{
  "num_hidden_layers": 10,
  "hidden_size": 384,
  "num_attention_heads": 12,
  "num_key_value_heads": 12,
  "head_dim": 32,
  "intermediate_size": 1536,
  "vocab_size": 4096,
  "hidden_act": "gelu",
  "norm": "layernorm",
  "norm_place": "pre",
  "norm_eps": 1e-06,
  "positions": "learned",
  "qk_norm": true,
  "attn_scale": 0.177,
  "bias": "all",
  "tie_word_embeddings": true,
  "parallel_block": false,
  "init": "trunc",
  "init_std_qkv": 0.0173,
  "init_std_o": 0.00388,
  "init_std_up": 0.0173,
  "init_std_down": 0.00388,
  "optimizer": "adam_variant",
  "learning_rate": 0.00115,
  "lr_mult_qkv": 0.4,
  "lr_mult_up": 0.957,
  "beta1": 0.9,
  "beta2": 0.99,
  "lr_head": 0.0076,
  "max_grad_norm": 2.0,
  "warmup_steps": 472,
  "schedule": "wsd",
  "decay_fraction": 0.512,
  "decay_shape": "linear",
  "final_lr_fraction": 0.05,
  "batch_tokens": 65536,
  "max_seq_len": 256,
  "doc_mask": false,
  "train_tokens": 636800000,
  "max_steps": 9717,
  "dataset": "wikipedia_en"
}
MLP neurons of a small language model. Each row is named by its layer, matrix (down: output weights) and neuron, and shows model dimensions 128-255. Each number is 128 + 32 x the weight over its row's rms, rounded and kept within 0 to 255. Numbers have three digits each.
A block is one neuron, or neurons of one layer that tend to fire together. After each block is what it responds to, as a language model described it from the Wikipedia text at the highest values.

L3.down427:114109077149083123076085140144075087178125161127124164181096103190149140093127161104120104143146178183103101156081147139090132109103166132151177154087113143176131115155090114150123128154094157141186143153146175155175114061108125115118089120121176124106157125099046063093126139128116111156176147115101099083120117150179085120127174146111132116183135131192126161145102133135099140166154
L3.down905:069114116071108118086121129108109193113141165108074149130112128162169100147128121093147153090136150126161107086153157145134160120136134143159136160072081144138103189144138107121185144196120131184162112084134152141140102183105110092042154103081107146113140113117146119170149185120139176126132090147106073153135150110133111117086093149070190089119077166146213145084134119156130153127159
L3.down1111:146112168079152078148148130088027140145146163143108089122201146101114091165101125146133125146116145082134146099096157130099101132141079163114130184157117142138160172141099142214098101119160089139162121132109160077128142213114122128129108171173104150148140158136107142128093114123128114118132144081145107076100097093151144114134113182121139134081134105112167125102170113166147105067107
L3.down1511:080080133112086116090149099093105165177155161058089117163115175117067144103121088049148141104126114151181091199104109087139113101144103150116122183118138123153173151131141219214129100114142126115140079194127105089103106154147190140123097161082127115060110114123108156106108121071111108090146102120104130093117138136160194155130091099133147129172148145189157091132137112141186140081143
Quantifier or time words right after a preposition like in, at, on, such as in both, at most, in some, in December, in 202(1).

L4.down516:134147201126135134169134092165123113136118160122134101114144096178141120112099094177090180164112110117126124098165180066166145095060136142172087140055143112089144146109142128159140113177095127111157144100146095139170184167157067084145123113124162089136144158143111171118150186157138145115156149117143137099134161103105114122146128129064176174139117095116143142108148115124193161156140
L4.down1227:099102157129058130145128129085127121111148149156138106113184142125122136155183106078156108144186136125125136161144134121129147118119077133167126115123131133172123154117175117097108105181131176094132106102086114169124141113134119152124145118154086151132092078148125158115129188095144155156151194100156134202202124158115144150131124164123112134122204141081153100138131139130147125055130
L4.down1294:118163196103102153106160126194155100109160073133069159167132170154157087131102088160117112156077142114095128144120146162130136178173125128118164082099094114091077132078135146160114121107107091059137147126147155184121156111156075166105100134120204193101105137144087175121108129145132121097130104136139069109116070184087152132136143163131162116095194139147128140165146093154090179119126
L4.down1375:126156173099130141171165108135100144090102095129100105141168141175133135113074047163056119109121138160048058123091083149110124095097106158130144178102137165148126125161092150134094162107122106095126087126124078103113096141123136136127094146152138184097105141082116157129115119148168077090162121115131135096107129106152164123150152114128128124169196126146153117127125123076204155140154
The space token right before a four-digit year, mostly after "in", "In" or a date's comma, as in "graduated in 1984", "November 5, 1915".

L6.down1012:127120146163095104146107061174187106153102161085121125174133161083195119106143101135099085155161095110089135149115128158148146194079191140135122135116075097057150149081090145153143126198145122134141138126173161115168124122157113118146160151162141165178109099093094147075133147192100162058174185062153122151101163133219116160147104131183158146161129086094090122125167219157170120113134
Final token of a multi-word proper name or title, or the comma right after it, e.g. Forfar Athletic, Carlisle United, Design the Life You Love,.

L4.down524:098111111065126123129141098111138140102178113123111120148100112110162127135125090138101106131103161166136124171148137061134087085069125134150123139106089122168145099100108112150079111171181146117152197163095128121129118125118095139164105130197123073153127139116114113121133151119175194114144136076065157142113104085107104166155117144157164139115107153115080141175065142130168161113091
L4.down907:093106212112126131176103125115202140138123139144181106151097155130126052142129116120168112169191135118095089080136105167145078172092132121163126090138066126153153134158163132130157156154145133140157110154073146124161168138147133136096083166140110125139131078128146156117115108149131143164110124128111157088199124178137184145078152110114135151091109082164123140181191134135106142104172
L4.down1259:131105090168097132182150147139174126141162140075141141159090141084124119090159205119105120109120147184118135107145121158123141171066103158104121105173119142172124111157098160107062157123142121117141105155145157120131164150121113159107172133127113166165161132109085115140125124093082108152147165145118089149129124133063104142151143146100077181052123142145098127123125147178091109126127
L4.down1451:157061075106170129113149145144168106122133107153166091128160103137133074098131070086167165117107101128099146175174140103085110119076103168196087140117071146096123129143141141200111071160139135141210160133095177159168195169072169167111113114076128128125120172142115102167133099094101148124135140131085111158142173119171123175155141144171102125090114122144096125155068153092133165134118
Short letter pieces inside a split word, right after a fragment ending in g, k or ar, mostly in foreign names, e.g. Ag·ain, Gar·b·age, Bog·d·anović, Mak·el·eni.

L6.down411:138140115164108124083138154192092110125108136182152142087135062171105164131033122133117068124139093157110080169134129126068120143142147152108197151120034161153087108127098173145151158135105147162102100126110110113129163145157134116113147147135136133092163166114139124154128142139057083090143120101185065138151107089135059149131150084141127147083164161185183074184080179145109147162114
Small numbers in football and sports stat tables and career lists (goals, caps, scores like 4–2); also mid-word fragments such as d-ri-fted, v-and-alism.

L6.down101:114098128125141133127050103135120084140135111155122131112132106125150114150087112128093128121114099184112155153106150160127097138111091081162150080066102087113148109197090141080105128131138143128100113141118161187096150103125143110145105051127123090134111124098115098187115127171160170171135202117113133126140177141138173144116158125146091109147134160051111170165136162131148072167169
Prepositions such as at, to, near, with, after right after a verb or participle in narrative sentences, e.g. falling to, installed at, named after.

L4.down80:117104125118166149131124145065173106123148129152132139139114140144194113129127098134145112137125126082189127105073137084143109129151127133110115124123134100158127145130099132144116131147053112137138175112151102180091149137143067172159194058121073129150201116084171142130130196121111117108171137172091112130134111107152089103160099080097155145115093134122173141101146167121111102160140
L4.down714:101115127166068076087152116102105167079114135154089116141146118123118123137146074123120138190130125180127217076152096153152111116144156082182100134130149157122065147144157148135110141146139141071124100107064118152087124110117108159125128140113133136138129148116104129158107109151155183126112139118113095119109119116146070158073101107120105144078082088168140111081112182152150149102141
L4.down1410:089106206048156188072146100146058098120118166111157179160119101166171100108068082125100138129113157146094093154148133126093121133113109126175121104087122153129105125159115132130092164166157154118120118131145112119128143117130122152130144123147115099158072152146127165158104133132088158125156128139130118171114153151101081175093131118180161154104054181131064148086055133098135130175098
L4.down1443:133094087120139110109152103160140151121165118150122127076091117153079113127121146135140133143163131155141109138140121148106138121109168162105070119120156172123084135124125153146125153138083089152078110179107121077067121108176086130121158126155143129097137097102155133129137105076106113134144176182087146146126087154123059104127114119100133099101110149166112150068130171160083171116107
Determiners that open a noun phrase right after a preposition, mostly "the" as in "on the", "at the", "under the", also "some", "two", "various".

L3.down2:144110184123178100113120139100149076155103091132176170095098169095190136129126122127164111134074126102155124137134199126129157138137147125167116163162130081105132149118098153156115149101219060116128091107100120113144095137146099149152200161100099066189134121165161117121133197114112137132150114141133085054146133113141143108121131116165095144111122157090104156143114121132106112180158
L3.down350:154175085123119143140158128131123079145139103109144105090166188113166097159156169126117122130116167065102171129150123107120173101136132125114159182126128151122078083118108104093128182133126111130141128090116131106110176072098101177101132145090117119161094124103128125120171139162119142165141071102172122114180176145171159121183102158124119143133131127142174195082082147085122152178119
L3.down602:094078114118169084178202114132133084125110128148130146176134143132170116118129106104096097102164160156123101047101158103175119200149083116084090165183155089157132072181120163143093092113109151153129151128148129096127108129092100120142115144136140170139103121081143130122094166143124134096174127088130153138122077145144138149132149146152121128106094169209113145163160167131124121064153
L3.down1495:123123126176156182122126131128149108173098075116172080118147114096098186156128161122182114134106146113109107090125118130185128152133146163142109142163084103124142110152083152145097112157163097132157084106167075110144131062121174150120160132132074101116110147103156095099115114057141144194084124081147171180174143108150150175128056128161129178129127086128188169126100118137133220099174
Final word piece that completes a multi-token proper name, mostly sports teams, also people and titles, e.g. Rang-ers, Dev-ils, Clijst-ers, Pres-ents.

L6.down1390:143093122136124137115190168163123174127141138126082168124092107182110133164180129122170173112153086147129168085141110122171105160116149131132087165143166178154162149102182149113148166096129122144187114149166091118131162084191105105067169170143110123102054123176130099130131173172109061145162137131143135131112137078151100137162094124063179115177148137138118070156165135131121136110115
First piece of a noun phrase right after a preposition or name, either a capital letter starting a proper name (T in Tehran, H in Hossain) or a quantifier such as various, some, their.

L3.down829:141104082046101170144108200113100183085142148185128124115080101133058127072130105121140131088114149109074103094126189107102114174122090186192131119143150086126138142171110169103108089177166136081137187144090114124143196091134121155094140115177127173084144131120133130129086186056101155167208149132132116130179151127137203104113122064162116135128100157179134080137143149155123148052121
L3.down897:125136105110119150081098116168116120109067109085165131201114071118146119149109136130133169074073101118071172102129138073087135151113120110098182099145074151147175174085166148136131088170151122142169162131177140192122172131125134134066102108119124128127186145095182144139127140124116098142163090221135101105159117160115146139159090140133078161125155149142137173139136096093091170092125
L3.down969:179174153146132107063089091112147117128125122118169118160125150175215145134171134151101139145133182181109110118094146111130101145124146087151112152115087130167120155088126141127144126092110172142099120089161129111146116117091069104088194165120135076110123217118152189106131148099150151140134109129158122101129165160165085131112114100134115123101119176147130128126130117061142097163109
L3.down1465:121105160115153105025151190111079118145120142104099181099125157116155132117072162182078163112059130177109134157187066093113111140148112099130110127094138141131120133102086159143131081157091146083133105158172149143184131158091145125105149136090127115160158119073152104095148132173149192089179123162143153087149145122121135107074119126112105092123202103111239108099092096069167138115133
Final token of a verb serving as the clause's main predicate, often a suffix piece (lives, participate, wrote) before a preposition or object.

L6.down1255:143068149148156096143108174118117143191172096165102164164148145185108171133145104132101148102166183201122092116192130058086086146103087155108196169110116096134106092057169160161106151165121140179115110122121139101097140119173164168080134104180104097210080163148131157135131157143190100139175095154207132141118095085107108118148090127100112139078123117114144149065132100167120172057149
Past participle endings in passive or reduced-relative use, often after was/is and before by/in/to, e.g. confirmed, built, credited.

L4.down24:076124159139125174191107064168113146100126100163086112087142118125165109133102104079158139111120141173120106097064127162091054166109151096143074089129135101123181127131125120111128112074060135078119119086131143177161113117125125147126131195085085161115134115120080120083125116167139091130161079223127184128199152131232141156129076072125100137154142145168138171070082141108183116084138
L4.down263:108094154203151078163201164106127111144116090167200085175175151148070080089157135078168131110117125172125060184093200122106128163098125161143144101159075159115114127152100066173140173115075063097145133077131178155177146094098112094139161167144174120149155121107085145118175114115160142108131060205117140083133119074188129115122122098127125157182199104122147110134160141171161127181058
L4.down873:102107096137130104164128138075091136165127118118129090230078114120113127160117138171138114179082122210167155073110149136131134139130174150123096098157114116106141114163034149158157128131135126151089105136158122159099079143133150087140123124078137142145172119149088172164089113125127106081108107146097091115100161108103168122117088070156185139164195106065079117169131092154137135102161
L4.down883:133079096145142101164199082114174093125180094154201110128100131157152131100105149105114124126145098168190047139121142166127130126166093169151103163154104127109106108095083174126151133124105141116144096102137149185117188097181133092134145117216076133096120145086113151111157144172110125151110188104182154122099095127171101131158128070119135134149182080148122152116086187127102153092103
Word pieces that begin or finish the second part of a place-plus-name phrase, mostly sports team nicknames, e.g. Jagu-ars, Chicago B-ulls, Calgary R-oughnecks; also hotels, legislatures, festivals.

L3.down738:121183156105073056115124145154136106158106200109132153116087137221143137143092217104166148124090092149147136130150121181196106081158166128127148135159151076055162135081123146134099112163102111157129124167148196141134130146165099158187063082121090113085167130153174064137080140172086170103157114170198197147126141087127177154142149137098159197113131148133163089118153113130149123113157
L3.down889:163122104108101122123178115118131150088146065084082170107186148131163135119135123130143163086090144159148108149173123110037131137141176134118083189125075166111119094128103103097169132121108141123138149133086175092069128092100086147136126159194155163110088085139181093135127096103152096127175078093123138157203142114160095156160104183151127117123046056145152167113200114099129240107123
L3.down991:105157134118110182099146138130096196165136185132064140115147152160098148175119145126127169088097176183139111121134187105136140095109104148085082139164106132082094139107105159083184122101111127144101135138143084142163134091125161172142133091148149145097161156127184102055131159080119119100176124139092116184163169155109103087153127100141124096129132070154132106129188101134080102128178
L3.down1060:172073193127161176115144132061161131139168136131156140189076137233155178145113182104107114144136092204165143142170135136103135089135148168072146134139067142135066105137099102140130128105121124152153124067047100122143110136068147099110120109114092109101180141120108083104082146170118139089083115108118115157182099138071083166123099144151108129095149136148153098124136144087213171163133
Short middle pieces of proper nouns split into several tokens, often after a capital letter, such as Mal-m-ö, H-s-ien, Kal-g-oorlie, Hel-m.

L4.down359:117082108168136082062113114112085148148067100128214120155160145120143147095144112126154096154081088158156064180165126141115153139174115130068150101179100103130091175134157158065076124098104094116099209181136092153066179147116137190131115106103120149136158062134160137145192079174134095143110126144141173110089113101133120131107119144154163161183176080140148115063161147132116075185128
L4.down582:118127166164161087141191093122121162117141078141119106164140173151124098084121106095185085113106141127181127134094125116128181123084152093114107118128062090125132124151166135114085086088107167121123175088112114074141087139117123119101097128097144184154072059127151128119155150108133151137069064131112185143122174181092180142179131121153112110127117090197115146166125073166209081133106
L4.down670:143131127183128140164177073182122145052154063111113116060125160141100151169092092129134087128093091174154124155114118107093160083130124134110101094074132093122118130166137142102163155015113105163131119115200114136140151184108121156136188171134085161102115129097134151126157131171176154165139069155067125157107072089091138137117065095147113127169136165134087150096128100175132138119177
L4.down1479:119170145132122095109091145095133099142090149146117132093144094041137117111144126163113157116094075149181162108090188142165101197180137161091131099153175132128144120176192140122070092111149136134116223167127126135131171144075086178116113166133123121171146140091118137155113162156117142153091124166083125155134101124131182120128092093106165115127130170150155088104174156120122111100145
Fires on "of" after quantity words like most, some, all, one, rest, percent (most of the, some of them), and weakly on some word-fragment tokens.

L3.down466:120143142072183158131102163135204105116121108115131111100125134183143142132106166075153133126109149082053146136157144177085111131140188185119179076137127179072106060175206149133140104135050182095099130150127106102099093109222155098156129015152153099181143129126137168103128123098135194100169167135088080129120158129139170155160096222127121177116112132110142134053057091150134068135130
L3.down613:054154150060126157092151150158132111105141110172144160179152140113129164131130134115143139124110172149153154095134156095133109161140072139158149128170162143110096152150147157110099080140139148130135136136101095100127092087153073157132089151155119122092072116149093087134121157104129123109113107154136112105167107105129170155145168069125095141104073216175124123156175136162141125101159
L3.down886:108175150185126112156140101095118149163097054098126130087123144151108095098133174150103120114120117109114245145117055136065155191060157127102115117142056089081190147117157115164120137118122068147095138129152151138138143106152122072065108114089087155055116193114106184116052117144132163167093106150185167135113126086133160168221125152106138145159164125126074114196126157128127134088096
L3.down1285:100178150105140111106154058143103186124118106121177153113116187150087109103110122143159165089119156134122086076067104129201135125130131128150121202090123175113128095166118116131147155127121085110131098133185148122131130136190105111177058120133145129067142163099094131132098138076149107123179112192183107106136197145106161233103119166104071135119113136121156159136084113126170105171136
Second pieces of words split mid-word, such as be-ar, is-lands, Z-en(it), Kilmarn-ock, plus words right after passive "be/being", such as acquired by, being replaced.

L6.down1008:129149182129130168113103065143173099190179112182114156105146103143065129153088054190113125085101129136124141060081149085146092124132116143090098146165133100146081149168165119126139091146124107082177124076185116093115170138109083117127103121133171161118110213114128139123148103140103132130115103053091137129157160080133172145090157104098113120116168155086133093200137123175164078086117
The space or first digit chunk that begins a four-digit year in prose dates, usually after in, a day-month date, or b./c., as in 1947, 1971, 2004.

L3.down359:145164104069123138111145183120139149083133116210095097172149089099113166095140128063166118099197143114178079078173110143112103092098092121111108189210189090109131132139112105201128084153093084077180113181073105080141163144124115161122157146167077206134105077131150134136112137153146157091145107091131198151138101161098122116158157141104110109059128069154102106128118155145156186148140
L3.down758:096146127090100163141125169107186145145149181138148143172179062117118162141108136131136081116105114132144154171141097129103139111138175100089116160158128105068127158145161093172129187094119094113126105168072128118129216109120128104100111071137152158130134079080135164140134098132129148115141140104121140130124109144097151175124155093125170124171114078120140113113070106174138129062180
L3.down855:124095032092154120123156173103131165096121109152156088125106085134023154047112137098168161113148091140118099120150119095116133134072094097109113134126184111110095152155126129187119108155120114114161073131105082123129119127116129137138139112135103131116078126076108128101094159171132205113153133155177118132125098155121154149131154153077103131142152073186162103116155149117134221085161
L3.down1309:166185134092205139133177122142140142140095165144132127167123170144137148135115054171089063085137109150114168108140141107147125146154131152126170093156066156110156106124135153166131163134058111105189158097089126103113148129200109182101182083095067107142160126103163130084040141170144103114137156120154084089104083163111070154095143126102141127121155102147131121091081125131133148103113
The space or pipe opening a numeric cell in sports and stats tables after a preceding number, e.g. "| 31 | 7"; also the space before birth years.

L3.down143:157111169136132141142207152111155076145085142137146070142134097149091097147174096170135139142157153068152099115136139121121115097135081104130123119107141162121128098151102118136116103081125087138109101112146117096032104143100116162135123164117159089130162044109128155174147175134119101132160109145183151142136102086106127188096124138142097186154117184081171159129128113136111161135113
L3.down387:182075128121121135142202121126158153123127110141053168142136125123150113184129114097152096115124136119166123142139097147152128095116146084135098071123127085123058097191171141162095149113102139160187124153129097141115130150130121136108133114176108153116156144108115108128087160165093156060105140076107111099104143087120133183137086116095157157065137185147150098144118173129086118096100
L3.down1370:156074128145079141162127090160117117148153141064069149166107104114111106117116105132089149090000113099152123157115120099097150134104084145126174146131108197159126188128103118139111145190100093174112079085182122094093098159174109145092159095118177064145114135131141157086073148173160100131139141143143104122127201146111114090102118153091168095124157169138141116150075131119080080124139
L3.down1371:143106077133161090111079111139147133086159152117132148151174098134100188150113164111109035145102075142146067122096129194108168115152163131131117101101115151116126142154077048115130130135114165157095139115155126135092087202096141099113126104163092148147133135107111126172116075125096111129089085155130150143168103038185136100176114087138135135180142104081131091135110153099114101124105
The word just before a stated fact in formulaic Wikipedia text, such as "there were", "Density:", "was born", "album by", "Total |".

L6.down401:198133132134131100161108087182118136156086171099180172147170101110092112141145207146080138129151123174122148075115138101128141123152114156150097135175149117154187111110170128095109133066147077098154061120090104149111105142185144132101108094106116101062109140134152152169147151143076129128065144179113130168108157070155107110128101109128152219122079126120148113160193127152096142155097
Mid-word pieces after a short prefix (in|n|ovative, mult|im|edia, el|ong|ated), "of" after some/one, and digits after "1," in numbers.

L3.down223:123135140068118099127119094119130135063173137118101153120143155113133103128207099103126075162076137118122146170141133151125084148129138116145103095102119078122147159060153124125138110147099157163168158095136131127090093124116146130105142128144146147129069128180104088103087160115159123135100128169173102143123153138131140034117156198097197172088131117089234129043134115106136080154161
L3.down437:164138156108110136186141069086174137102200142147070077146148069112120115097107126130170160077165173122117073096061179112098128138105072161104109173135172116143103170103134119093158069130085147105115119118144116138124097210172082117156124151192206103097092132144166140188162134127110117107094143112148070171129160128108099154120094102126131123133133148073141158152149150130218149134122
L3.down1293:128118153117095099091181046122168094117149079098162143076110138119143180111140104130100133255104092141115139168128129173137153143105185123141116115184104099104152137057096113137161081101116107104031064112133087159114101157078101173092201175092129114173139097090115110100176156157139063058091143175139163113166125132154150159143144162077099126099146108164141114092174128108129134160149
L3.down1295:130112181158154112118107165127131124152079068076095136155136130178172114154151159177115082141118136098079138137104155160165138157144129117127116148089062135177206159104135147123140090072108070134120156078126161102157156106201143080107138113141148164193107120144116105120094135151128092137103134163102128097105108097193126147175142131124152163097169153130147161096085150124090142088123
Words in a sentence-opening time phrase just before a year or period, like In early, During the, By the end of.

L4.down898:144107057137093105155134147143167135161142134162121131102109138134106096133166096137151126143123162109114132205137113126141166123179079124065130084120113151158167130091150128189135106121127101151185084159161163112145178113155100092222158084116101122088161137100116132125102133132138201127132200128126100156080123102148124140161108176101195127082154052089141120113078142112111168110163
L4.down936:077114116106111093190131147124110156162197157146131112110166095099120125118141132188133141103093126102095108160122097137160088127094166114062167115145158093189113099191136049169133164144091140157141139112099180164187191142149144121098127132180095148135151101109074152116095128101167140137165149094084096156105152137127122128165122128130117091137150113097097106128078094110123111121150
L4.down1097:088152156129134100120100130107110122157120173123148090148113074097144116105111094151121125130160151178157199076151161093128150169082167138066138100100159131125166179124099130144053095161098158186072146134159161121170069148132130117129111118131104178074091093152059138106049141103139171175164120128179121150134102171153101124151102119180086146156125173176133116125155141099121137105090
L4.down1122:141159165139079114120153083146128143095144173115190132070201109132074075109169144115091115140087080110137113148098198121126049127154169120135110181137110180087168136086180128137150091163083096119076105139171125104116132147072136169143114085131088145152117126127124137118078177158084100134082123189058083055141150144117114074197097114087082107134167150091078100181126171087106120132139
Predicate words in stock Wikipedia phrasing, usually after "was"/"is", that introduce a detail: was born, located, living with them, headquartered.

L6.down1515:091158154136118161172117136141093126102111143130099160180127119144118171106153119101162139086189109136126135067079123146080099188153120147152142166148133109192107154086094222115095107113081156051130122146104118183130062122136197110117140149110119146121147127108111179163133172125099157153143124113135150127136088100160108143169212102155093139124144056106125121085089163133150133175122
Short middle pieces of a word split into several tokens, after an opening letter chunk, as in Cl-ot-hes, pl-os-ives, st-ret-cher, unb-eat-en.

L6.down374:151027137123113109179117156107130200133181085160079155096178080151106083155152104154137089092123096134171110169163154109076111208117123186157084125110135082117159134126134125100150090172144156179137125152176159102133133099168101150101127129122175132102091080179146138167096137133142186115204140113129125124175211127129126114205127130105122119148143132124147171123128128134122121123169
Past-tense or past-participle verbs, often the -ed, -ated or -ired piece finishing a split word, just before a preposition or object: recorded, acquired, founded.

L4.down946:159125167123161074128135182066108162192123169135078117140158117125155120108162130157108068170122063131075131150160128106130074102062081162143117102133253128051097135076124137153149179124158135130136131110165153104120115158154141150109139147116087124070132100114128170085113155088104117208158159087091126120103130206128136110121147153104140137137145156103135106096136172111135078075115
L4.down1101:153154158148110132160112083151110096107178119113138113102132054225140151128103091157150094157153174113159156104176104102164109102118149099156091123107150163164122134159122104098155161083100103117204076164098150117169117132098093122165084093150112157070118126149177109147108116175103124114171058104127184064109093116126147123141124159125077144115165073094101118165122179092121064173151
L4.down1372:146075117115142129116103146102161141137112156146159141131136110173137136135187157125180152134165112130131135090152146138082086146098068145078145090131067089112170108172148160104109156195108111158033166091089135177141149109119093123098152131141135083153198063129124119111070053130146099164135094131105142102130142159097064104159140151119122097178116149161053125117125140128063158073154
L4.down1519:125141199090148057111115109103126157167063144122149109132137109128069105080132185123086075170085106166162115108139111080171147150094110104086157119132095101121162161198114155133129145065139135127115101139159082137100128134105116168144121155174091161070088101149170120127148145078135155091165104109139163139113132117109157124132102127126096090113168145184132145124104145140108121172170
Space token right after in, In, by or to that precedes a year (in 1970, by 1938), and the hyphen in Arabic names such as Al-Najma and al-Yawar.

L6.down1211:118137124094108153078076159140103177120118176055106111062165128058110162086082123158125146147151111104148152149096084145141111125132107132129148032116051139153129174098094166117063088167112104160113085174143090077143120143139093155078106114180144163129125202145151142164115143178159195133102108205107110092103104147140179116111113146105130094110077140134138100103152139128141115120066
Tokens inside time-span phrases, after during/the/in, naming a period: 2018–19 season, during his tenure, the first year, 20th century.

L3.down237:099068149122212119111120097174090145140135149186130111080100149121109166162080134100103095171150143125119112116076130159095161096123134108144104096071171142114108161089087158183140083140127165148114151189095136075127174189176139152121143220143165159098187139112106116138095135097141152150114136143130066134136103132129137107091114146118174104085126176134168171092134115100139169136130
L3.down362:122182158125106073109108091093145137117144152154148168118106091118152093155142177178152171139095174076119116100121157104168164110161194169149174130098163119114091178100090124149172104142128118132090212112207153204189152092165146111116086163127147149073181127115144086145113152158148095117125130126182095145121103144151072188109166038109142098142136143163128125141125115123095084109111
L3.down631:166129131101138113218153146100119163144147158161122181127154118059075166114127102089144129154100064137139143141148144162137070101103105140119064113142098095168177104185138165138117173157136106221167105084183209099153092129160141077131134080143092167158110104100146155137169178148112140152173107071143110138175144120159164149163112097130151111145137152147187100122126121152113157092158
L3.down977:142146149135140081153103135103107154153133138167198122109083114140194191171157134187119071082118113119086195132095103173090107076186133124120157102067104082183174186113087139171111134082133163095121112151150180136148129120145132106166106061103096057086140059110117127089128150116153116151104142039163159112094079106130158082134113087204125080140211152083134111144132100109169123125151
Early word pieces of split words, mainly the prefix un/Un (unification, unit, unopposed) and ten in in-ten-se, plus the bare space before a year after "in".

L4.down424:142123128099113105107104130119111128114129115122074115159104107098141034074112071215071109170164150175154096163152161162133132151186112088102088129084100131082141101177189154152139086184125127089153174105100107158098154164094110092145133165138112115123144165113184129103123123144114098115158123151088134093173193164194176116060138062150155164129174125135102109117149169074149144102133
L4.down901:118070086137137143089104134179079101095215097140232200131150160104145172142093116132095150193133098128060194123105166151155163117120125111156043078101159111117114153074127141110080158150103176121098135177096135127104120158066135139129085090156113075131114134137168131168152147106122102137102155087166102144141168190127146106197124135101121107047117195138123124114103118060100141168175
L4.down1045:127132152105142126123058172100156084122187123092113157135107113153135082114103160162091069129125148165137104128157150088116159139142126127096075085063091170089203144168096091098108132146163074123152124090136127095150130158065184138096122174140144170138130104115213128129155124118131163131135145102064126084126138161145129118095168099167142118146142101098107125097064127165086133118148
L4.down1048:177161169172119114049112123099163138093129133118095100114166148142129041124112100114061083116060148120116112100082114107114151067194163124158161120157095124106125166175117124142133132123080087106147119078194131156200126147107127162095127114121098187090147108164140132153143137145078132105113147102113151110125131122184174112156139125105125150173126105144126157094131103126138116207089
Fragments of main verbs split into several tokens, often the -ed ending, as in differ-ed, result-ed, re-duce, frequently right after "which".

L4.down431:155161080125075049108110164126150158165108180142079133156115147191184125084130117188114187149109116133133112126180096160166156142106204073110093101083092091120090125134135175139100054111101127148170071067106134075111103146121110149081129150191156102139166133151092141151162145146151115127180152147127180195105089080157157144109127167087141164116112131176078127142043166106076080131138
L4.down604:031161105096203059118102114093155144120152131161140154070104043085149131124073157167123150099173101107160110090129182133120142150110152093089084171100128122095208112083075133151142135126121149194097135185182084129125136151106123117166156156162133132154127061110147129129084104169142180086131091142217119134072138146091130174148129117069122128134186123179126068153193134104105154046071
L4.down686:166139147149168092137165090105097164116100146154077149122126116154138135119091157087149118082076108097123096154128140069062113179138141104120157119109112090108107175143147158120121142182125085053123170095140101143146096046157109179096169152148156156131151155130131172113123089142131102157136157133199150106146141096137197109127087149103135162166150131165176167171159125115127106125099
L4.down1207:165131089124105144114112162149132156099085076055122127161131166112111130180067094137160108144084160081095126135111189091065140206115162075071095132140123201141109102129154161103182191106134118176175110121172076090152125182127148106161165151115009115070061087090106137146146124143117130096092114114145129139132154144174154120153060151177111141134156146147079179112170145118103212125081
Middle pieces of words split into fragments whose ending is obvious, such as htt-ps, hasht-ag, ob-so-lete, and " to" after seeks or tried; also blank table cells.

L4.down71:132135091162156140129118075120077160107147120169147134126110084114087116111136134117091089092129145158111161125113175176141149129115182152100109181079142129112100102139139144124101154165132067113145175094073160099155112120115140103098172159127056116129081143074115118144144068167089196098140120191118122150191119135123103072148087158129111119162134129137158153127155128089150142108065
L4.down385:160159163144171111113095097094085142038090121197169145169147149147062179142151133151147140173125135154152140081094146166140097104078165084145125088132086139147096087170108134139128148164150127157157103108096166207121159152141080147190149143104169178176122115115138097090091121084136066107135136166226206132146158095151098107137095082169139136088125121088105135130132160099164171128088
L4.down727:157118162093148119148111051139147098153029098131133066194140137161128125143134107168130146092158209129137166063071183123093099163128143119144145192137140084108136114082181133091095130145094134116124154161099152115108090161112072095084129114115087150128145138128110103096125150085124105161174144131158094119157106204117100135165070109115146149123119089114125140107142112113164126112137
L4.down1430:126167112114151132150165156117140156143141133135086110140164104121110187126151158099099102148137177188151114142131150130127174185145158152133140103121102125092116095125158181065141094127103116121160124142133159151126166140163103115102102130179132108152184149104145115105110117127121115059132132097171116149130140163154126061110056139082132088129038109139116158129156158125128118108099
Word pieces after a dot in abbreviations and web domains (a.m., p.m., .com, .nl), and participles right after was/were/be (born, married, launched).